config.yaml
positions: "rope"
parallel_block: false
init_std_o: 0.0216
MLP neurons of a small language model. Each row is named by its layer, matrix (gate and up: input weights) and neuron, and shows model dimensions 0-127. Each number is 128 + 24 x the weight over its row's rms, rounded and kept within 0 to 255. Numbers have three digits each. A neuron's up and down rows have the sign that makes its largest values positive.
A block is one neuron, or neurons of one layer that tend to fire together. After each block is what it responds to, as a language model described it from the Wikipedia text at the highest values.

L4.gate170:168116107118108187092108063101129113100156114186107119115108154104113104155065091114098142117139149153141110134101106111127118146122158136173164126123131145105110089122116123112139094163116125143082090147114151140127148142143138117139147131167111114098142132121098147136152160163093143134113129115130180091146162071123145123096155164104112128105101127159141130117154165075145120146146
L4.up170:071140107143132087118140134161131113131118155120163149076113113152073099143152123080137168142141059126129140126165125094127124115154121118151135108123134113133173170147105072113147128113133137168125166127108125097144062101121091103122116137155160099156120114094132159119150113111107135151132159113160208115127133142111121135167105131190153150101126097121105138144120177123136172139138
L4.gate622:119110135156177166149110106161156108151098095143143161114113070159143123115162166036110143116133134126151110140120085144109140108130114074123081123137155149140119089088125129109126160111158098147121108145113133102107127162116142134137143172167110117143096108128140120129128137081125136089133140111160148072095142121132132145129097155171078126105116100163170121128158093097094151133131
L4.up622:148093159121114137116141101141144191141140110120145118102154134143132101130152164135124145113142145055146131151129093154120134118164164140165138089136131122072144134127159126077143150201094133089140103142109122131132123118118133127118156150122117144115161114155092115102130145136139150123107135138175145122120158055148112148095117085148108152105127132110112143138135142110087108124117
L4.gate1097:108120132123168129138131112137157142169110147141183162121131087128164117093092140137103134109153133131115133142113109134089109119161134109135166134175106130112132140119120125126131130074117161157153143181104119117106131127145159101150157160136123123061124108113120124169144115094154148124125136096147162131086116148145103082096106107116160150095108143139139101150147102136131102107135
L4.up1097:103150084152146129132114103142138139132145114086134133165168138132142136092160132127139132090178137104137167123119126124152111123101102149103151117116134133181126084112137112154140112133078100130082142124144131119097135120127110109087137140144167098129152126144138127146137183104144151066139159145138150113109156089133094168111135136119131150134151109108158141110130144072167095130099
L4.gate1263:103134131126128157114163114152146142114122130160139120092140077145136089133161140071115149125119137145118113110139094082125061125127145132122112128156162144100149107120133138123118104118131147181125068137156105135138121136123170128100145152143162113132138114126081147123141177110162144097137139118113152131144136124137094125153120157110147142105122156174132105147122106146175182138159
L4.up1263:128147115154129084188152147112110136179110146090145094108125173143127148099094096121120156113132140148136170125149123150123137122139146106140221148105098135166125163126093138160152132160091137101148128162128126171134117102164083087130125131109131082135171134126133165157129075125102113152138087122134143095126144126094120119114139158103125139155118091109088092132127145115152113130140
Description: Mid-word subword fragments. Short letter pieces in the middle of a word split into several tokens, in names and ordinary words, such as che-m-ist, Gu-im-arães, Osc-ar.

L3.gate436:170108096136132087176155094107088125158134125109119145155099134132081106109117123129163162160112131148200118122102118165123078135142098088128108130153163148103105116100089125144119193134124163135130128113148107115119170120157130120127124167128127102118134145149143168121151142126084116160146144111138129104126178117156111142117114128102104108132125120100118095120154115152137121136123
L3.up436:183133102124152087142163131142118141173150096093171151126144102153123136108146130102144109140115129147149122122140107130151122104113113130120105161110160115115128169128111165121126144147137109123124145121130170130123190123114149131132149126139115068094163116137138140116111119137143176148154114103132148109140170128141123101082126134108081179130163115126125108144134117137134160109129
L3.gate859:116126164114148168118100119189119125133118129123095134105094154117121131111167118133123141165179149145130143119198129101128154092150131093130149153116148115119093176111141112135112128104131135109106101141119108086140137147179108145109120148085106135146121129075153119142152133099135140170135120113121170104138155133154149088121172148140123121158098168128088143133137085139118108161101
L3.up859:139135152102131110147110130125149109101130121090131127118111125128124096148092134119119142100128156108155137137106148140138134130123128128140139127047165099100072133157115153135162115164123155105100091158128153124120121103126138159116121157123151145141167146152064119133122125142115164134127132113131124115117163106108147079145132134105132151155083105163113134117161130121136133142114
Description: Range end years. Second year of en-dash year ranges in career lists, infoboxes and tables, e.g. 2022–20(24), 2017–20(18); weaker on "as" after served/incorporated.

L5.gate43:096134163154136112141173141140144131139132167060134154128107125141124179140114149096134180137100123084148120120154159126133161133139160124136119126150113145111107147135151120154082160075084118125101111127114100090082149102112084149095146118137127132109125110120159072118150113131145145090122125109139110125123126105170135161125146128172121111103103135121120125102170121142133144146105
L5.up43:087132139120167117146141121124151121103179150110143111155092125097149142127137110119161143139120121122141164146174125087131142083155139127140156135143118179115117159136098123133139096135159169132124104133118137150146115114127166127146138164125103119104118136136141120088155117119135141104106111132145157164169109134157139116129122142130109121090141124119107144123113118095149155127137
L5.gate179:112107117146113134136139128114112124125187136118133140145119098116140143120116168102145143118130104124113145142172108146086106097138119102127150140172116167057090114152119113155159152091111122157084140142156116082100124121124175130098094079148050131115118113088140105099118133142127153192112138089121146123130154156127119128145141134139115139116127141084115108125116106133100091148081
L5.up179:096164110162140133121141116150146155176128142103095162078118135104151101112112141129111128157120139132119128160094162130164108108115122102110096093112105113125115162174143151113154112123187089106110103155140125113118110146131182120134156133159118150171161117133099062106176114121128138129109133143150146131134121135116091097140157087163129127105120087100146117130081175170136147147182
L5.gate526:092130166083142116126146088099145116133085134055135111119116144119139137127140127131147162129124157176102136095098149162123153086156149118115133114134123162172149099152102092130144140136122101171158142157164113120141170124156131139087119155171142141134132110139141115106105147141159134143152160093114119129100163157130144148086127132139138150120115117144137141125127116171124128138112
L5.up526:090175146102167069139120107143154158137125125106112117130106105128152135112161145112125139102127115155142218110129128127118165111146097138136084125134147076111156108123120135132127085154110115088128113166131106164126090118128182131142143144153111132096123157163126099079140163111131152124127139120130133127112162146120137173118119098151089124136134144153126079115161098125103143130100
L5.gate685:115075094147127123149171118129099103132120119061131081122116125090165152142069123089159140094108155108149120164150094152102133181106137129128153160114105123174154077131185138163107162094099163115124149106150123101122134109147112150126166171140147173112143162121155103124105093133131138177138138107144130128133116180117156132097116108106133133133126118079132081106181128134115101128166
L5.up685:118079142135101135145152130148133080162138127135104151093103106128130167117085142089139127138122155110099134127155161117147129141133127163134153128097102154121123105141135108110105151137146115097122100130149172121122077101148133131162132135153149116160136150149117117110129086189152098168094138131173176185112090169113129147084125167116089133158140101127101099109150089091116154123154
L5.gate719:143134106156121129123139151154112119106119144113123114146139124129116143113136148108163147138130148101126135136116091133154148125107123110168142152130127094131133081139132108123195161087110129179138106150150096131106121146155135113113149105107075141129156158134127119102134094117047147127122108158159130138107089088134149142125140140124171136142139114086129109177103093161146135166127
L5.up719:154141171125146133126152154109115145134150132124157106187140077100131086159157101120118125136119156119108156142135148131104161154147119099151169117137143131111151157140183115137136124162113129140124078162107104118141150137136148130096130141115102128114141107135118143125107134145091132112115138158129113112148156131093102104143094137157103089128123136186090125127131101160125103157185
L5.gate988:082131103132127119124157153125117134144189150128133125165158094176116167135104130125113163157114191136146149139103139155151131116134123126110109118090120121119093101123107150135097120068120156142129118140135108180123095157128170086099089114126134117140141110097144108113126140142125136100109119108128125124089161126132151136135119106140136118136117142175104139148137099149133106101203
L5.up988:127103175125123108072186167136146117157120158128182128113167121120144126128098148112102135116123118123125103168103120157110134136142157133130136118168127149119079098139183104109144153145109149170079175146158143095096154133107174123108122133111135101131128139138078102123149139132128141134123095104148143102083110151089126138122108146177104125062122145153144106160100151091144131151136
L5.gate1169:145132159148128101129151110139102121153165161080143138101172169144098163138103090119130185113144113119136104097152125090123164118115096158164115090123120101123131122142136088141110086144127114135158134123131095094124084150150139151117122124143118110160129119118144095119160112122145151112144148116114106100151138105132106090126149104137155164156131138163126122119154147128142155157123
L5.up1169:092131152087157118130159113159145111133104120080163138118098098154137085103123102137119123096131155107168087132166125144100165131164115156106106119106082104103123150132129160159142168103111116148131167099158113140122155152103183109124128164098160106128120135140130104148147130139160097153145152135105167147087108133177094117112154105122181145126107109117181075130148120143119146157160
L5.gate1416:132099120124139165136138114079122103101100133094134156105145158135120118121113136116124161085115100145135067135139061137160121126129118153162121146160096121121146120102107125190106160143118146143152145135145114113117131167137192120103201115117146144111145066106132082123167110108176120127121139106123141071130130118159127156112143119155138166115088085110157102180157143164117135109088
L5.up1416:131124093102149152149103140171086115133135142101116106122128121131179130098068134105128146147112168155106168103161133187109130155146144159137133119071117115098153100145140136126090129079180157162075139128176117142088123147130135083126077180143124109116097094131074126142110133118110134150149103127142114115132124139138175116180108108085178151119151133133145167095125111108131192103168
Description: Mid-word subword fragments. Short vowel-led fragments inside a word split into pieces, right after its first letter or two, as in h-am-let, be-am, se-am-less, gro-in.

L5.gate279:133145154104158132107106156110152128153124144119155139142167147120108127107133134081127154126105170141127184144144127149147132095134138109111080123107152109125138125097119127142083133123051131130105094105156117109116172112127122099124111170115123133125152186148126118128115180119117151166126122101108116098205159122100175133172127134121113090126130128137116153151129115146065130118161
L5.up279:088125150106119119112098142129118155150171125150153128184134157101098113092138088114114153136117135131099156123090097147149090103117152108127060153172105157176148133085120116142068082127087152127103141141136129120115120130126086103136140147125121092104124168127147119084104094168080170147116145171090128101153124118121162152136132133118143145090103144174113140166121134106099121102128
L5.gate439:128151134177114136135147127151131128126098109125184133132136056117105135136117096104160174171129167137100160098093157104132108155113155100115131099148130136135065157130112133180120128130149131120148107105108094130152092141146151141092144138152089140207124119112122130160103126104134159139117117110145155121142145076115124153104100158099081164153143126099168118156133129118138088168119
L5.up439:157169131151113109181072125153119176109129165117140107101130109109102115134160150107120140130161132107099126140146153147128153132107148105123144079116117104149120141141088108166132159116104132128108067116105122124127104175161119176140117106115097043142144097130106170137144113115130102069143116086133102173161147160131134147132119139189112104162133089140125142152108137147113120133126
L5.gate595:123137138140149114169141115135113159149122153147049101165096097114109161093160120122137150098118126104083119149081150130132113158143112093151118097181147121147166123133087116132137132163157119137143143164127090107137108116105132170131159118154134113087067131186131096107128131105129131149125136128110132116157132113102183137112118140155071094128138157156129129166110166149116129165136
L5.up595:125123132159120122155154143110107178144139129144137109111139083120147065109106113131135126128121130131141122124133131124132134092119188078117137124111113065125140151129122115135085118090117114112106129119156104126128143133126085172161119130136104159139140127108087110106146093125146152136135130106106125109166154127113168145132146144135185094069164189135138142141111123157109183157156
L5.gate667:151104145132104124123125153121091129142141167144082123182160116126162120139094103121118180112115135107142113180120153148129125145092159136119129158138126114144150151123095094178090144131089139126114137106154083117109095103144100128096144127129059143139145140124121117101144129143134119140131138086165124141131151104125163115112112147151140133083131125123131127143103115148139097115147
L5.up667:107113152125107124163137144128122133124180125102158106147141127116078124127112098126087149124112123101129134136137141139132120154142145109157145100114130128116159146127139112105139142140144139113085149106118104114121150114089106143160144093137118120115144145162081118111117164157158137135117171119111150113157154116146122124112070135143134133090146140136131150115157130162085147113168
L5.gate870:104140160145124116122125136105095143083175125149108106150085083126121099135137101122138163136096114104144092147113135147121076114134156122159137164136181104067146102135152183130119111140132137110132174123121100135138141123069152150107151111146131132125131156119109111179145114120135149119077091106118126130142173122089171145130116145176136112138132117122149112084093118167120083161185
L5.up870:102121129096085182118106137143099065151132143116113153117100116109147105119101108094128140151123136099090121141120138137125142130146129134122122076183146094153133134108167154135086135159165096112132138181118132098125134143092091118138143147127091114166179089127168145158113146140150158116095120151160134083144083124111104124142133154099122088110161122169122128165131136165109125100108
L5.gate875:124149193100119089112102148122140113153113152129169124144140127124142097147128129098122133113119145132119114132132094115136123168142144152169102134147108142151097116124148128105123156154168153122087156124143116155151142106128087146098165135090106079125132132121143119078116131163148156188136119122107105110148134137152121152127124167129170138103124118105171147134142105209107135101134
L5.up875:164137146146072172121141141140144104140126129147096144149149135090156097110141093149141124134103129130165117163125136160111106140138157101142166113120136155104103104126110109096130137128169172146114123110153112173089126129116082162110101150080067099100121097104120143140128131119097074097111155069136156118141185117142174112113177148158137148120101131161136150141126131112148115181168
L5.gate932:134096094138092127116141165107134141138147116165077099175108129111164092140105134104106154112133127118158115100111113129088130119150164136153135115118112112099100133170088130136109108149152154123113164100141107129070160093151152141158090138146114152124076123118083069118139132126119141136115163106140123139122183143111112119106140129106135139135161145092135156151147132157138099122099
L5.up932:138128132128154078103129121111121150136169116144140128116114106109105108175186090154155146119063095141104125143149108120158157165132146144148102131155127161131135137116159168166135143087140140141081151128155120147144122145143128190128165082166095111128124103104116197135160088086159119139116137132115141097118111162126174098149109161147140104080160124149128187106101157127162123142152
L5.gate1497:175099101117112118103172151157124097161159144104093124153135117154119159115135109076079151119108174138112108140141146145081099110142123123131139129139133130173057115110124110149148150077111129101138112165109095136167109121153147174097143147140117118115139161132099129114122114091079124170141124126119109116147121105093132116122133148150134132122130117131091130101107163165116083128131
L5.up1497:140098112118139136111107124143157123127144129125141163127118116169115151104123101099070145110094150152114099118175157157148134117154138118141116098149152119146108140096103142150161130119100102092145123142145127135141141145159127139158154145140065117141130109107088151096096138130116099174152143122120155129157094104099102095152161141143116100159178080140101162124091177157148132107139
Description: Mid-word name fragments. Word-piece fragments inside foreign proper names, mostly Arabic transliterations like Sharqiya, Shahnaz, Izza, Assad, plus occasional "my"/"My".

L3.gate591:111088128117126109116160124128140138125125098131151066108051150098159135099130149129095151092146146139141139137131132128123132126170157136127092141109110122079105127125130111158142163127104109086106106162152123088109068150161116148117157142126112126173123101105129143125142118134103163139096142104134107133144142101162113123090142124125114144116146092114124159161159157144072146133130
L3.up591:079124130102091112127124128158145124138138131118136132121127130190121154133147129092107112134063100141144219116126096122119151092116116151146129116144134154103158106153122124094101107111145115132152140155079152138145155101125112158129131150134148089137084132086108152103106075088104129131152122166159118156100125155153104096137099146105132146109162119143138120161133111094163130135082
L3.gate674:169134126150140119130154127090145154073142145088099091140111116138134109153130121105123144118090109147152082123093100136124095137145155110174127181108175107073118125172126146114170103135081122122144110131115103094127103135134178130074104174166158112175129141088144129131156100159133098141135151104132121097120121125126147139097123175107114120142128117121122104132131128102139124119111
L3.up674:106126121108192117155127109106151127175096107131130076118153069143130116105156127118123128127154160133124116115089124108146143119145131136130128118110118091093127104108141141146136119144117113101155143135113120119114114147137123144175125106115135149134116102114116122153155132098063137154113146148076150141126125097104116114144123132118141129131122104128117146177124109151086128159140
Description: Mid-name word pieces. Second word piece inside foreign personal names and words after a short first piece, e.g. Me-z-eviris, Be-en-ey, Jó-ze-f; weaker on sports words like Championship, place.

L3.gate644:075108119157098176123145112074125133097128123171125129104053138091125109144118122119144152132145154128115102110095126101112113135127102121172169089136152090129080120113105120120100126142118146142079070117142114120109119122134143136106107095134087116116133119165093086160172093171130122134099120157081114143172102106111096159125129137128114107144141136105124117133142176148137106123143
L3.up644:107132110169109159107125159097151123132109077198151151118135140123154122160116104143146125108158139106089126150120127069108143138138123125152122119109126106172115147189146123144108140166112098088112115115117120122142137134151098148126086093136154135110109129110169088181116111135132166152114116112095148133138080161113091138142081134116114089140151133131168157159084145138124105124139
L3.gate851:079153111156095155123152184080112122121093138114123120115097149116121108132108119123133138177151152132114091135147146129094124123080157165151140119121105161168111158089165105157127087115125178148090084156157119144124110168090116103117132088148089175110142119128132096139141113156155089134141128145115116133172122120126137121142148143133133122164104109153156116076107142107171094132116
L3.up851:140165090163096113129180204081149146135099107125146130115118103125120149161114133110163130088134122111100107084123150134107121102102108127104182101148120134142165110148131113170130104107128160167145123156179127141160135142130161128137097099143123125149152133143156117180147120129131159123138145124115116096132113156110114119152122159122144090155098128141105093144167110154150102135141
Description: Word pieces ending in a. Mid-word fragments ending in the vowel a, mostly in foreign names and words, such as Sil-va, Mount S-ina-i, VG-l-ista, H-ama, Guer-cha-is.

L4.gate8:178119113115110101127164121163154098115129122142111087126092157144152131133100122118121138132115154121124129165128142123130117140111123146133163151132139128125177127114095116106135095078142132142122121156102095140123113169139151125080131175132142147150111102109105114154149140120142125122165129086107118106140159102115163126140126164140102134160095116137154171151134096152128148129137
L4.up8:176111056124112150108113140108121137108115102114075128084136155140132110119156129141099145143123109173135127138133112171067101139112110131159149102130103093127151081129103122146123126141128130153138114155147117102190153130108128114116118109116119074124112139133153164129140159130145118060135124154127139130117139126140141119111092166148128126150148127148115152149109117092132145164124
L4.gate80:127116132085101147168141150124113121158117152179106071139150110133107119124123107125154178102151114118138131088128175136087151134158147133174131140133100152129141078114117155102156121134095129154057104154151117123116160124154121100127126143145078131154141125122152122107147132111108101167083111097129101097178109089131104139156108160131142161110163129132128137125136148136130093082141
L4.up80:154120136112146103131106159115137145146130127133141130119117132131158124125090141125171149136141181137115104118123104186133127112133140139110137121118112086151164147144157116155118122086069151179134160111159123134158150169155121117163144178129134131129116105099125117136104110121130129127149126133135137127094137133163115093115138131112159169131182134147134126123118107130147155109126
L4.gate1142:141168118188136098155167111113114089094135124183111110131138124160144136164103131114132158129054120132131112122088118134136172149102119126133149145121111143109143110126109130110116099148119135140129137108158124157116052155143156143080148134112119182145139115131115128150141128112128113111103111091102119100114143108128154121116114155141147161161114105126165128122171161120145150147144
L4.up1142:147156127105152098112166135104117097112119122114155130141119120132141128166126119140195129109120153111129104134141092119131092134106129119087141136108105112165137074149135213093119117125116130164165116102130130120148139141116140114117139176130132133125131127133111115126105113123131112122159122112076123145070109125156128125133107132136095103119127119105125154120114126107148111131115
L4.gate1389:166164121111110106121129162133137148123141139084133111151139091158136129144118125133163155086106148124143099143081124140088075145124140130158162134099136099110112109129111157182158135168131140132162144113135093064178124176080149163108157134103123138093207134129140141116113148109144120169134123139124123152121124133141144168125135164172155152159145114134141131086117077130123121105117
L4.up1389:162150154076135143120139141106148115132144125094127144154160132157176141136144096134127100114114109121095132146089135159128160146180153162107133124118135122106117107127125138124143085173130126148130157081112152096140129166105182111160146147105129128147192125120111120152117131111130091154135118158099166141120104087122123149121140160116110131134172075137156140121083107115114135115134
Description: Name-final word pieces. Final subword pieces that complete multi-token personal names, mostly first names, often Spanish or Italian, as in Ignac-io, Nicol-ás, Joaqu-ín; also place names and other proper nouns (Dou-ala, Montgom-ery).